{
  "d_model": 256,
  "n_head": 2,
  "head_dim": 128,
  "positions": "rope",
  "rope_base": 10000.0,
  "qk_norm": true,
  "bias": "none",
  "parallel_block": false,
  "init": "uniform",
  "init_std_o": 0.00503,
  "init_std_up": 0.0266,
  "lr": 0.00488,
  "batch_tokens": [16384, 32768],
  "seq_len": 1024
}
MLP neurons of a small language model. Each row is named by its layer, matrix (gate and up: input weights; down: output weights) and neuron, and shows model dimensions 80-175. Each number is 128 + 32 x the weight over its row's rms, rounded and kept within 0 to 255. Numbers have three digits each. A neuron's up and down rows have the sign that makes its largest values positive.
Before each neuron's rows, "fires after" lists the tokens most often just before its 100 highest values on Wikipedia text that the model never trained on. A number after a token or word is its count.

fires after: " |" 26, " in" 14, " of" 10, " from" 4, " on" 4, " at" 4
L7.gate408:186117124112063113152137091181121150104144145169107122099156129135158122174083138144101125155185158113161166134176134133174156074169148108115188126119157112152124137080167077165129150148157116127106163117126124050122163106162173155061118116127110130102168100143118207063136124081173176086
L7.up408:124116101210138115077128074149121202132121132136136103143149107172170151135151167120147092173122099141187111153111090117162097125064122187148114132084089173111186152165184145150135148105100084082104117099134155150119159151156134136195111089144190084153171111120114122079137158178170179151
L7.down408:075117111124112134125047077251083118123085133106135112150148138152155096128143179209118168113133168146107159101166104132214124090201123087096134169133132158095149100090148136120123160152191173089077157138106177160166105188099164129076136129118144150128107138142164084070150102094135150102

fires after: "," 23, " and" 11, " to" 9, " which" 5, " was" 4
L2.gate164:104114150107148132151102106118161073120046146121123123096169151118157139155153115143135124120101098086122217086136038122138119116109086127165103119158146121147089171115107137092180132126156141121153119176161120108124164136186110158140115046127103190152144159128081128110187199117108090208
L2.up164:147060129160116167132150151122134111138056103160128100137077159116157119122165132174119138148144144091072163117095087103113114078133122150150063153188112117087111152127056142155145073150144131109182157172152182115110187100133147169155124098172087110163091119115112122189146135160071137183
L2.down164:077166085160066122170135095119162127113130145139119166119122073117156192108086141143114143154089133133187047136127127081145171184121072105112194117143142168171123117153187072157116157110096109157066106139106106117150139160160098121057073069148179115101163096108150054100113123123130170157

fires after: " to" 59, " and" 4, " not" 4
L6.gate264:186030158124103143124084119103096077140119104128154166118207110066128180142054104064121119133090161144148201092140079103131172114104122124169145190141087132105122188132086091087080160150138136145144121184162101149131177153126154142129103054119138125167170123110130157104103122186117163153
L6.up264:089119147181113134113190093143183133133110139174093106098145098061083086114075193054132156061062091117114147103168090143106144160106088177188075128161141102187089175043158093084096132130163128126092161097074062138140153181099097096138082152125135125120136176124121105127136225119134079154
L6.down264:154140142150067194149127188179178142158124170092212132125103112149154092135158145157153059103124138107093080104065132112117162210135164069134097137120163150132109094123105214142120154126105163129109134208127133157175091137100114128081107101147193148100158102147170103079133114170124162114

fires after: " in" 21, "," 20, " to" 9, " at" 6, " New" 5, " from" 4
L3.gate19:154105145089073123137126145094083152086131062173180141123228136125198114180141116124143123075148117110147159139159159135138183115177203161086102118079149132104112173135151016117074106138112087133099129162126128114182070112138176156127204157149045155138163179113132162152073127111144145145
L3.up19:143102113108100098137151169125237148129129128145089172066142143128184141173152059109168113084106025105121145082161116098085173143121152057139151120069151119165125198145170108129089109149098130124109161086144140137176106169181206136164124127111071204134129113108132150092136089113121111166
L3.down19:113179157127185178093100041171101107147164163104088089123097123124071143122113142121099167175165109130111073169163126150108134148182121179132133154198152152136192093140077139162130144148154159144132116080118176156064149106179060064137089172103193089157118103138106117103227125087131064126

fires after: " in" 17, "," 15, " the" 15, " of" 7, " from" 5, "o" 4
L7.gate360:138170094130120120196144098163087084096150152116152123172133125087081157134148142074046123073109112098140137124064110127174133134083154109163056083129096110116157160119147071099093121147171085117119095112136172092102145118132189130148127176133065123133148113122086143134139078114131173061
L7.up360:167137163177177139168147112139120143100132093126149115144163084109095154172103110063145163131094090135111141136150105139061099073134128142157101147102141141104198126137157154103110134155143163122213118144104137117095112114148106167152067112122144119074139106160085136123154076173093063122
L7.down360:058124155103103086136066092131168104156133098129082126166120128155150151133142119182116112132105086104150186065129116143103106161111173105080106126158203137139110122125018093150117137177143118088109193125122133093112145119124163103087097159105130150105127159122143141155146144110144125130

fires after: " " 44, " chart" 4, " to" 4, " was" 4, " L" 4, "L" 4
L8.gate9:133113139203174205174100120118108082121142178099155152069109126106094135198116094110100202105158155085120125099129151123187195151117128157134126155174105137112145125107161149121103140134111189106109151147133141097118105175168112181160121132191145122157139108167112183121121186073102149121
L8.up9:092137103102119104117162169093158154090116120119168127080145146128122105126091134129156094170157139113127154173064153163125194088141106204105166125160222063104180149130066170145104099174138128126151102131094108177162251112114112116061130174119134143159082119139105153147159159145099100142
L8.down9:147124141117143151149107132160129132114130131140160142167084170120211136103160135152139104198076107169117155060115143108140086142172108102126130156091093115168091100108043174078084144148110087132138153127150139077121083138151061164137103136092167110081139082109126089128130073142245159166

fires after: " |" 18, "," 15, "-" 6, ":" 6, " ^{" 6, " of" 5
L9.gate59:161150086114151134095133155110127092103118175144126142126141151144162149192110130104125100145151139096119139130145108135093130061162135097068175132124150142119122102195146150155143060141093082134146089124120160173198170140093077123180089149132064135133117158181128074092156145178147163145
L9.up59:141072174172116100145162102086092101100143154079113151127130104166144118147132190193169129100152154101135176151097151175159127109140106044124122079107142089133199135108046120131164123158129123129125099151129120101128094149149153132154156130108123121076123131114160113076171137210128092208
L9.down59:132092174133101144112113135113149145147106115069144142180117127070129134152159160175048159119152067110132130135114075158115070184129157108188177164064176054130073136140198110046188199124117133185103124127157107127144101085078131167117152112187139124141143121122153161128081129148113117132

fires after: " |" 19, "|" 11, "″W" 11, " (" 9, "," 8
L3.gate572:171094122181122111168124146117107140146055185117118154118159093082126161145084066041148151104091137131160070157143105145125076083153169160141144156132119091062131142138100143083121068074127148122152088118135131172132106134138112123122067153124105087087157143160143057148076152158135053140
L3.up572:172087145176129104181128115129106076146158111161099098156109127191185152155107135174087127148123189141067139147118125139110109106125141180158079142148131118170094138128148134117179168129116153112148080100190125107056202090123115153146081165159162088155168147125160169139143119177151167141
L3.down572:104178111126076120101094105137108220129067081101130139080124061074085135058131113152134120103108158106175068117146144120146117116140148080145131132076155130132110117120111137117097091109133150153135083120121141167151090154143144125118140145146140126141091157141146094141059144074139076085

fires after: " |" 46, "|" 8, " and" 5, " High" 4
L6.gate312:118131167133138165080147107125105097168122126173148168158129109092146088154119190161110157108103195137134150157149118091137124116169129144098174104113147127156121105113114061139161201084104127100205112142112179164120066126151148171153125128129121104183169166125170122157179126158102153184
L6.up312:109128152106098166096165140111110130172112168142122111111147099125109109095176172109096106117130177120096169132151120098137136094140173159163163133108163091136120114115155105143152115085109134111171147132163107082153166086097168189125206151103167145092127141174194098120140116120117145128
L6.down312:165076092160189066203124137129168126096086136116111113165122169120114067147123023064144074096115111159140106120150115177157152117116068130108119170162137100137070132164076147159116062125108157122124095089126106105157096128109127061151082148130122129125104137142126188127151113157172098192

fires after: " was" 39, " were" 8, " been" 4, " is" 4, " be" 4
L6.gate632:068175188077133122109123101086141051112138154072166119132116122141139079110128144121079150101094149057149102097132130152102216159124138062161167142109162109207114138124046135090116060157121169103116081168108162109155128134118152120136115141117085095077131129124126171116142077125141119106
L6.up632:135144106112151151150089161185118135165124162115131154103095141123160092104117142181123107177098183169139106102083104161128143151170162115097137141159188087133137182160068145135162110075111142093103103128115145134101155125150049097125140111107118111138115112170194125163072180108152115094
L6.down632:085146166150149145134152135085119126085073133127150151139152061140041106133153182102155119109226054047156112139148132049112222094130175092136107129127102183155078065139161150112073133144120098178142163134174146102134122142083125136115092142112123142064098134105108154078106126098106166136

fires after: " was" 21, " is" 18, " were" 6, " be" 6, " as" 5
L7.gate690:099191123166104121095124097082147107173124108108130126083121169171102127095106157120067150154132131105150114115082091085125158145137143124152156116111167154136130096089155175048127139131148152090126124085168119113184084031133126140130079145097144060123067105110100199161063165105070118118
L7.up690:099070142143129108100075115140108129090162155135156117130111156083080086159090145059156096130137154110133131128106144151121181137099092173127147222183185103134132104098132160089051088110133158204129098134134135090190118112147148129166080113166124112106100119115112125132086161131069129115
L7.down690:144120138146211189130150094105175131190106130153142143136183086151140152067129143140172174157178140134161075121168107117179155153168161131162118118124109063148130139167144138088115164118098095058142180138128145142141135065146107173130155118090180120155160130166103186127149093096176160093

fires after: " " 60, "et" 6
L9.gate375:149074154146157139123108154148104104128182102101138123111120135178150082171131103197089097094153039151105113112119080136100178179123149127154111103127165210122133147114182118148154131108093109139118098066135110124168137155175142089164126133139105132097141169160135128067135131136168123091
L9.up375:120168169131134130116150149176157138114138156083154196118117128129113154129137122116138137171119157142141116172110119116092150113153140179119141058142102108076147146099100117145101125106085056140159085160183155097109086106100118112139099069131143128113138066068128122158110174138098162089
L9.down375:148171115154137149087152104042128139186156162149124181123142126195149110130048116128178128087100113152141114131124124088150164091134113129135130136117076134185124130147159163095146075152146146121120120079173099138103099037190111118111166109081146130169112123129146102089093103111168170175

fires after: " the" 37, " in" 14, " of" 5, " |" 4, " The" 4
L3.gate331:124165129138124079165149130122109101077123121168162178110138183112137088131135158122159041145114108154180111129184145135189162087103122136174159155075106119123087141147091116141103125147108128202097131164127178140098103104179131098111141112158110109107102131075095150102151105123181183094
L3.up331:133162105165174093081170111097133138167149172087129104135131095121202144124152093063121152113154129173093166149149121153127079142171103109153140132112099078165118105211161141137078119159129122101135124120169107115171186158108103129215099126090161151155160115174135124173146125125147130128
L3.down331:165094156157139172207077141161111134090148120180137159117137132153098109194119176134163058139123105100203104121157152077120150099083135146126133109125144139121094127080138086080123127148059126182114163117090151170104107107108160148038132106165111134132099161048119091056162117120157135137

fires after: " the" 50, "," 16, " The" 9, " (" 4
L6.gate143:136147135147139097133145102091131160118134111140118136122083164136159110119162102146128168135097184164138053087158133131137145058107075114174106142105102100100125119166146090095174150097178161100124150152133170142174130154131135157118102151196145084106120081071119087067146038101086195087
L6.up143:156108144082156159119148103134091145098121111101066111127092100153152191093137113117097091168099150144160063106129134159140084081151127108168095158138130085149141097125162167104129088139109155151128080107137143101113074106180178138164135162156138157139154161143118106143141075111036126159
L6.down143:095145102135168152103152121169084169089101080059145155148148139141142053172147118087180159088127070113128144076136095139169126153058131124166130153131160155085124167113131201127140154130138079112089166144095114138146152142133074100075151202108139142156183154168117128123191165134144109151

fires after: "," 27, " and" 25, " of" 5, " with" 4
L7.gate283:134117142133161149138116174102111082138130102148140139101176136152161078133140153151134137109105188165121172115194219165105097099134078191197131098179095137106130155167088146110167117115170139148147136151145193151106158150143115108114115081160153104155119137141161183145141146162204063155
L7.up283:132109139135106129071058090133174000172133154145092085139103146138167132134112097081125127095116130125150146104135092113113171135152088115199135085133107050138108094130086123118138210153109138159157149177098111147115155101146097097111141151112098099119102154156098108138157197155135108122
L7.down283:104091112101085099133170125083095239133089128123137138083139174156161161143107130157087100116098070186139138148138122142076053097116127144115100148104204151115116122145120217170093153148139123139068096129145144179156075159116153108114084145136167145113118125103144146166106116124160165150

fires after: "19" 50, "18" 37, "15" 6
L7.gate344:146185085108160112081106165113095149096153138125127166154101147145170055154111087183096092145121115125095180104110075114120118103117160156124132130116055116118081112125109107113129152069093141175117132137116086100113152120127151148172095176089131117159121125165085171120159115058105123114
L7.up344:166147158093137144117156153165159110090157064169112111155147149089136129184158122109170162097145101163091070102133120120096146160164139201137122153084091080142095127128174095161137172155124114167090046129154135113129130167167087102176074145161124105140165114116143135171175115089088101133
L7.down344:139165123157148122096121153161109140131077110095137135095115158139207128137120133131193098170128188164105195117142119151139103129147165133108137098126098137113112097107063130063144139082134158129137137124108063129130138167110215115113096114140213095124078129095067116129082132098048131120

fires after: "," 24, " |" 19, " in" 15, " of" 6, " from" 4
L9.gate198:106141089164192108061082153099130169125110131128106105163102125118174169133201147099131080157173163124147111103129153067132152110166161082191127142179121100098163126090078100079163075159174149133164137150128140180117050120136129129102113156143141119131132132112125134155136174129128138165
L9.up198:133166116097147143146087125144191114120151111151154096156188136135082123115099084171107092118090112136090115138167156152135201128145203121112161144189110096141090107146128114116174164164102114142135104118118122120154134167121190113101096149121134060129134150172170131134156096129176161094
L9.down198:112068095123146135021120111117088150109107066113144158130112219191155166152043176122083145154149160163111147115110113091145135186112130110157140161104138131127087211073137162138121052102088066175128128133089125140114150136057162128065152152102097110188140105139101127154091121172163143117

fires after: " |" 49, ";" 16, "ensis" 5, "," 4
L6.gate204:207132122120100130118113110126122136139142126154171173151120141124095170156175167179174112108138153147093110119151122075145195131102128176092133150140122089118136098130111148234125073127107140140097087139102076144134142149122118130151087124110125123103075125106124071113125130120180106152
L6.up204:150145122063095126116124082134132130157132142121138169117156131145135132140173118177177123136128167150095095137132093027108178121084150130113142140104101121124147123152148121197142081134117135146106090101104138149133144141127098139117102092122101151120083119095129092122098120089134118158
L6.down204:085158130123156133139122122107178100125140113114136138141097120125196119123083132132011144114074158102140165153102110234138056118143074109140123123105134166124116124116121000134120208115150122121149155121160177098108121096123128126136168152125137129139145156147117135134129134138046106092

fires after: ":" 30, " |" 22, "," 8, "." 6, " North" 4
L7.gate13:101110088078124157110121090167135153083129151149175156134120129150111084168136124150182136109105155168110171145151089072126117125109097164147152113139150123161143128107145114186122170119166085133102120201157125153151060137153129109147069177117151052105109139165132099134108163095158133125
L7.up13:133136131078128049151136172113095158088106116130136107098153176103089161147153150185108108134123113095137138198104131113194179113107130127169113150143091163145125146100114136152112120123096162134126119109102120137145129148158119140128109129142099094127066152127150194108186086117121187127
L7.down13:133183158187067092044083164150137101133058099160118135172130107136153111059081136121090196198149162119126140166180106137118120146088084137151128099090099121159116117156059070084128049140172110164113144099134142126126129201106128143103116136127117140098111065103160147179154133102121134142

fires after: "19" 48, "20" 38
L6.gate397:142118093174133159181114139197134089100144157108104080127129113156111130124114116117179145091109095133136135161139136124060065111139128146106146123096115177080099147114160101109096166091127135093193066114104083049137172141134127081165178131165144154163131105115112130099158114103109072163
L6.up397:117166112088154100113098117113103177064150133142130088139095140136118155191169122084133130096202136160137161134160157142138042156141224114140120139136151083136072189176087120092069102163121123102099149110143119128081111134140117126085103143182119103101081107103105181119155129157105161114
L6.down397:133164128064141104154163141123147122173148126106157134160131111135178124130124135155145171133045106096088119111142117173117060101145138152131146112085069149140119084158097182143141138174100126045209112094131120135117130185115138100146164133172161120170181157118176056143094097073107081109

fires after: " " 31, " $" 6, "00" 5, "60" 4, "15" 4
L6.gate387:161140117127139126054217097092115103128119069130113090078173131106171082123138117209123082126134132104139142158087147114153113074135156109170194105151137149138103146065138146172102132129170114092078112111131173111123120146119135122134090104128064081104110129176174120121180101115150156171
L6.up387:152139121133151077078153123134114121097181128150175135088080097142089090156088154089081103116082108124141177140141115113164147151132183121124178117148141096139121121100149181170109153130104141174198150162173155073089153131164152133151160086111106069100094146125143109154105170086157146111
L6.down387:089105130120064138188134075100076137162115133138103134082168169116202130098187099183097132152152140117117144179142101194147071180073087143157132090169211136136052137166094102109119099120093101089092093140076125183160113125081108073098072108107135148098164106171142140128174087130154138148

fires after: " the" 47, "," 17, ":" 5, " and" 5
L7.gate159:117128152143085173151105125122153136153126104157143155097156130081124086168134144103148165053158131178131157144125106109125126144092148122113184122126112123099124184178151126121166118060115102151184126129173069129106143113122074072152139100165075143183138078160080095126099127062137165134
L7.up159:076115186116180087159049105133127094091156095116136136115115193161085099105138087100122170146162106166150133140099182024109131131099144095179099123129135144129164109131151116177107101148166112157121194127117158151128070123135103121080105155164195121135078157150114125101196117128137151077
L7.down159:152149064068124157083114139152112116109092140130141193135158124069070079159132182107114130117198185084097124143088137125151113166150111136085132128163163104124111163228137115117110108138110182137119065164121174156090093140087150132175171139142068183145151122138070102121097096113140140132

fires after: "20" 50, "19" 34, "17" 5, "18" 4
L7.gate392:131141128159114126157028131189142193146148184088135131139079137131133092117080113159136143107107125071060141141102126108128181092139127101126105169163120132084115089144158130196130140104130165114120164063129121134112143139142130100160124142102086164139094093150089090085135121135083045123
L7.up392:131116166083184091099254136099099073104092082146110133097167063141145142123119156098143138186142107200149111124195109157133057171125146176119159099045099108171153175135122106061084131165107143109114103159159132138148115121143121143090131131115154091155122153110144179195142137097153159150
L7.down392:159136150113139120162197105108114148132067133156114178121149154081156119120150164192185159126060124111147156101139123145167118109145128187148135165155135107166163111141125138107162114111074133123155098108142089088114117148090094127123154108166146127112144140158143148157136155059126119091

fires after: " was" 25, " is" 24, " are" 8, " has" 7, " were" 4
L6.gate319:046147115167186090143076140041125129102115042131165075180156161112124144148120167143104111178160128136147137146136133136115134150174159106171182094082183128106192067100143107057117158142164129084098120141126115184106136103148140109108081172115085140168088126130145125123072108155112129113
L6.up319:128164130110163142099142122157116135134148155083130146039134144150179125169127120137086094150109143123146063118134148109145154103121137112191095158141097136114145112134097132167152127087110099105147110143080207133176169131081078121133102169096102141161178158188104154131115136155089156130
L6.down319:122141176200136109129106136089097142061129106101167081148133112103108152140121076099094154138104130044059087139140113122158068129066099167106172135120111107171139142114114148082126072098172065177094157123153071117169137112136223129115151109117134074099114173086119196131147162112108171151

fires after: " the" 28, " of" 12, " for" 10, " in" 4, " to" 4
L7.gate225:150145115126084113105073146120121186125103113123061145132147143096127181195168139139099147118136142121142075124149158061177167122138122071137159091121156123113099150194170099151112156100168093161113148090090099136173167096172101126129142158165188123159141134113126145086144165101134119113
L7.up225:139152175135151123112120147111148179011124114091136175124125121143130171103111079139106081122137126143139169162060110145174077190135139146127077128088143133111185138152085137130131180062103101153116093133170152156159132134152124080118163131111188102126130166134097149116096125069121160130
L7.down225:188137088135081114103108141124160170205131111108044133156111144171116128159214130074145134106134196102125089160120093147106131095164130119179127081140149142147089146181111130152129123140144165134130185110106139171115095120111135148169181156108127103151125121108129138142114118060138155129

fires after: " the" 71, " of" 5
L6.gate89:092119089118108111093175142115114104100158131114108174182132178101125120168143152129134125116127088168168085177113117130097193079100102064065130090115114090117082081196146161117136111145116122101147135152155097151151109171102118119142131113169128083132137135140162137172115082117157139104
L6.up89:151102191062154139100107111127121113171101190160134102179115118136110127075094131133170196160118165103121156039110115098179070128127132070147158115098150185053125115131092116104112181128116122164147172177140102147207099115115089090142077119125142125117107082108117125106136156122129133129
L6.down89:108180081125126223117086163139122098134178123114102200098166201100137123156187128104093125122169095127116125173112145099165096122132110158095139103138137095124130137075148130110111157113138113142112132150126138125104102121135112117150195161164132119141167146134117141081103113132128121072

fires after: " " 40, ";" 7, " (" 6, " low" 4
L7.gate556:104122137099144104156117105076089121140154103070124118091116118151118108181083125125116113104094119138142132133175135218142121082167060169165132163089100148051110154111142097178099086104108108134126120119093112128118204164162141055138121142132158162129121145191054159146058131167129103118
L7.up556:145174165111125133146134113128173141145153118073129082105153112127171131115152138167119136164125183137112096075138130140083213116201071153065123140098192143126162113090167056141160126147185115101140126143110137140133117153116150092144114080121144137098124127105146111119163088104114110131
L7.down556:116110124159106129091135114130120181102116134156157130091121152114107062121128136142129121152150125082141144147127157044157117114117103132175114053173105096100122174194148171073148141129150102144090126114074142112130138097072050121091189142134157168154059099178084096101142176134133151179

fires after: " and" 24, " |" 21, "," 6, " –" 6, ";" 6
L9.gate147:122163138044109146110154152123149078098104105160184115123068140128114146148212185138101147128134171107127073127182132117100205108146147170112176088101149120128121127109097132167173096131095101141150131145111099141083138122180159168100084163119067102132131124165133125115111140078143108151
L9.up147:130139164098142118087103135089129047132141100129120134121144140166119150140171216124144138181139127113111107120125162085137160130130148145136149113018108097126198129192115097113169140150072109078156094154146106149124122121107110125133116181110117130114102112117148209118093103151169066116
L9.down147:140116094147092120175138112138091142126146165078083167126128114137201151180053046103121155123130084156147118136140133150167065167154154079123108137185200157116056111130143106100073205123167131110101134113131130116149132067114169132156138136132161145159130104167094091092153127157147176101

fires after: " to" 52, " and" 5
L6.gate430:132101124102136146102098179175128099068082118166087147089186096116121144133164138119163127102119133137153177121185126097128121137095136079114162127139115115169133128156108141127065137149194138091100128153098142107139158153081159118053108079141126170155123170145154109126135119087151170127
L6.up430:170054120141068138116150110166148065165118129130192151162126143184122111124110124086106156084127130151102137107145168061137109133218118132134111153154103094089185174153133148140070125141114104147132161131113138169129137078130114109119155131144048202082150134089146139121122173107115144153
L6.down430:115134154128181108138129149094160143075091076113155100079172165081138098146121128158135095131165188135178072123111112199211209137159125103154138176083120160168103134092101121132156172157096113238115105103087107139113198184130129136137079082145154119146136156114094068111161125158137154135

fires after: "." 62, "," 6, " but" 5
L6.gate587:068152168089097133148140089111126100162103114172119128069080148128142090108117152093094152176134129108182125126105111087203133183193115087123074168119149112147161083137104107100110147059051153115126097110119107103121131149194096100086211112171095170106137119184137147059192114180194098073
L6.up587:133099118179089083111109140095129105136159121126128109107156143150112135042202085115164136118143157112125091147070136143133180136191108139094058196148111121078160148130152175132129139110104171166140136062116088110115115061189187058151133155131084132143109123164088094117145099174140112115
L6.down587:165118106168172172147158111090140154149174154146136176180123130069130115131107112139112166097104066157133109106151098105119109112118105105118170114120131149160090174108093110142138133114180088142162105166180150157095131169107124194093136068171161127141118142115172152151185030114105120097

fires after: "." 21, "," 18, " where" 9, " that" 7, " when" 6
L9.gate33:144090156087154152177128132156096189098098112137139138155146091095122121161185137108057147074097168126134123088121172148064113131120096116165152098146119100110124150078154156073090113146143147109132171136129159099089126103146064121072136085109089124141082146116100113112138161137148088162
L9.up33:107111164175081117145138134155090146144132183094094156132101092096083087144163168146091123119156148105142113156124170116069107140146043079128162150091102117134183137075096114077129160102144133171090162096092076131161136079102088102017143173146159176100118107173130154134164183119161086097
L9.down33:140142142161123136118149134085089130176108115180159154144077146139174093176130155083181152146162138091136129112134108129149134093146151156146143091155179131102095131131110103102116091200092103139202108038141124092092166208115121168150148123204146123151121166108129120100153129101122134119

fires after: "." 77, ".\n\n" 8
L7.gate702:139128099165066137141100134085125127162157106096137169117149095126159061070106120167160124102100130131151120141086118149176109120076121137111123076074088124189139190118134152114090097126122079083145060117131101108137183195141197127130162129172080066179137089185175125115167152090148148141
L7.up702:110128115149127158140162165170165081136132137122130070160076119062189117109120111116094111148170115146093161086111159089101131159101138112104067200126077127164095134077153179142151122081119130165095148103104073136117148081108151095098137162158115187098147144150115107142181120164164093104
L7.down702:159135136175070121142155094124125170162065151137160091136174116129109163168088112174127094095089141132184135157121099165158109076136137135089108119137140150166122120136172122167114137088122119111141137099114163149096124135167073172089132138206177107101102139094169117118110158154140185098

fires after: " a" 31, " the" 30, " an" 8, " in" 5, " of" 4
L6.gate21:102121120197005073104174142177074158116198137088092191126137097150086092102114145159115127162146111160167112119122145162117099093121110113083142178166148142111119103123147188167167121108114122126130156159144122135115143191130162144118143160084088111130156105108166121138137041130107173062
L6.up21:153093155096147085072095133103090146151129138090124130133128180091189106141089061089081090106071137072141169114082159129122116073107124139108116094119224065122101104125080153053172102149105166169081153148116141163159152112090131077210204136132103139109124129118131078131126137126094145118
L6.down21:087131096089139101102122151146123093096143138114142134122127132141098089120141168150177140139140128132098119131106120105151105156081120145120137131102132124106117160106121131122137149114083124100135180102079127085138139120129140162088089189140142133175162130138152176123124054155161169174

fires after: " |\n" 27, " |" 20, "G" 4, ";" 4, "-" 4, "″W" 4
L6.gate46:109180181149162073155122110116190127091148173110113076153160112116089145154137153139122118105096139089127103077154131109144087145108123154078132158123172156141144122124118134077107068078131097136100140157179097151157169094141128160102168109142123091159068147135119147127101149195106157165
L6.up46:120127170146137092089149178132066121066122149124164114073143083129130138137114189131161243191091116050118095126132155136130171139155140155173164137152125118126149124149190112119134064106118181127102122139135138094107134144125155089130146147158156118122143095116174153073058123046132116131
L6.down46:117068124114103197078098127077150123161114163139148089157159054177125102113172107120125182059122117131175184097077165062153107142101129146152132101073116150117133189171133083156148121154139111119104216152106052125133142135113106147089072120089189111071190162096160106077118103176158133153

fires after: " the" 64, " tem" 8, "The" 4, " The" 4
L9.gate161:162151144089161191113134106052120135164126135118092186127103147094117098126160180142063142153154100177065105144110115132117153082119117089080153068099105082126182144153167113180110128099095152145168100129127125132137137108103166181141077131186109103132136122167131110165167113159157091141
L9.up161:159131124145085125089137109157179154132132146177169130121080171108089102134145123127124166178104116134164112047128074133148144163094152107138136138128124077078081111103155104139082131093060131127168099072153155144084082124092116116132148120101145137136065112156150129108118116120129140098
L9.down161:141158151146068046181120135070127063133177144127177128103163100103074110131144104131100153099138144083137121136157138062068096148166113138084072178189128131146150067172107111089122115141169100143053107074159106104112145150125137091146130108107134138114132115082124072106139142119118159139

fires after: "19" 76, "20" 6
L7.gate432:069084169137159078129140133147054108105119143082174098147153124181135112121095109120105163108144151122109163116178053136130184107198133140118107055167169129135083118145099141078067149152096160114177080151180072100158171173129104127114132098145115153120129119112116122171092099083169176091
L7.up432:125182156121191112138158159182115181133168127143105145127156114075104124098126103126188098080187127131155153097139125120168140145173150071160129106155111124139111137117136099112075105192121119129096086144186073120086176166090115122130082136152173111108124163085123161153126140086147172127
L7.down432:131111117080146123118178121145136146118132153144159030065071178128167097161145124088175167139135147191084090133070129138075096169123127153087128108116132156189081150161115215130166188115065114157111108162150104119117100166106125100131112209139110130125156128164090077156116158173143116160

fires after: " |" 53, ";" 9, "," 9, " the" 5
L9.gate689:123152114156146108142166087142177107138131189152229146129114124174096155174133152095145143127116139129104116104130111062139097124171082068132094153203101131152167137110049165115122113080132078150149069165114078185126096142145169138170131075130042151127126102129167116148167176142157144147
L9.up689:098207165187091142121090127166110070146148149186117130102133159153137152200114103176159164150222112168151174100140082113145133121153154131105145158127056147059145151143132145138142142123103129149176077143138123148104180093090116163134157147145099142174138094160145104103170149133141138093
L9.down689:173085069118082093117169116120149122106112073145158101135135164123104152139117135099144137061156186058143112087121148196044142055119133102123134163054157101130152136117159061120113123085143117176164162095084122139127098106171126157197163156118151130083126155089134183118085136094127094153

fires after: "," 15, " in" 11, " United" 10, " of" 8, "″W" 6, " the" 5
L8.gate682:131079119164102137146136093120096086125171174147136162118119087168153095127069157107092117172156082068111090162156092171119171103178119148131106127154132154111139185089124145118099139078142080194143144113166092115119197142107103167129170112075083094122143131095151119131112174104153071145
L8.up682:176109109165151109094130087118188107109206150108104200091110112075141095116157153062130145070151107112126083191162140168122170130130077117179118121148124123107188137135182050143144145135126107124144161150106226147136164145103153157169165119144173114110112120091088170097108154153130106122
L8.down682:155190165086063162156103112105089110139123123075107138185133179112133126094144104221157152130117132137115188041138118125087114105128154143090176113076180153120111120129083134140156104078153151113138117124122076136114091134151071097087085131117090119083116136128108064116152131140112095120

fires after: " the" 32, "," 16, " Louis" 7, " Los" 4
L6.gate199:164085164136137162059155134146156174138094116170080189134049111110193015125072123168181167108130110162135134105090160150138149162095161091069123154089110118142136149071125143123120137120111106073105115078128138138100115147128117108138120136162113134122177101118121116121128059140114122127
L6.up199:096142114144185121083096091119176141136102151116133193130071127128139145105096080084137130123129041120089108156149140133115116084127146176154132141126119118091195048137161088161086123122151111142169113125067142161083087121178130143176073148126088157101116159123122117108072107119107081135
L6.down199:163094081126119143119185157151100127133179095129091104155157108089133081097164156161225137107108116149109145145143122135090118126105097100114113124156114097149100150099099195113202134129088159091093148125132111137134134171059132142101158132156127096134144094139123137178151084123162168109

fires after: " " 25, "20" 9, "18" 7, "\n" 6, " |" 5, "19" 5
L11.gate37:084162098156186139120122057150120154111106098115155110100130148170122062206137171147145127153117152137102166116073112168121137168129117097129123114165118075151153097189125084158156090099148161143119126089066101084090142148132145151140120126158093189159094171103090161148101141105161111124
L11.up37:130166099131115127184127157188100119111168087093073092174111137057166082144115145103160133102121077193104175129094111101132113132135158149127093126154130113135132087109167088135088151156109112186198125105110176087139107173119201143142113113099123137143126154101084177152092103157167129160
L11.down37:146105116098151097134061137137150133159225144213103152024172151090157083130106094165107139092102143081160097141125184094127112134134108185122139128127094214152142142173150137085160141118140127152131173165061118145109164107140113114122119157073146113118137095132127132147157167098136145128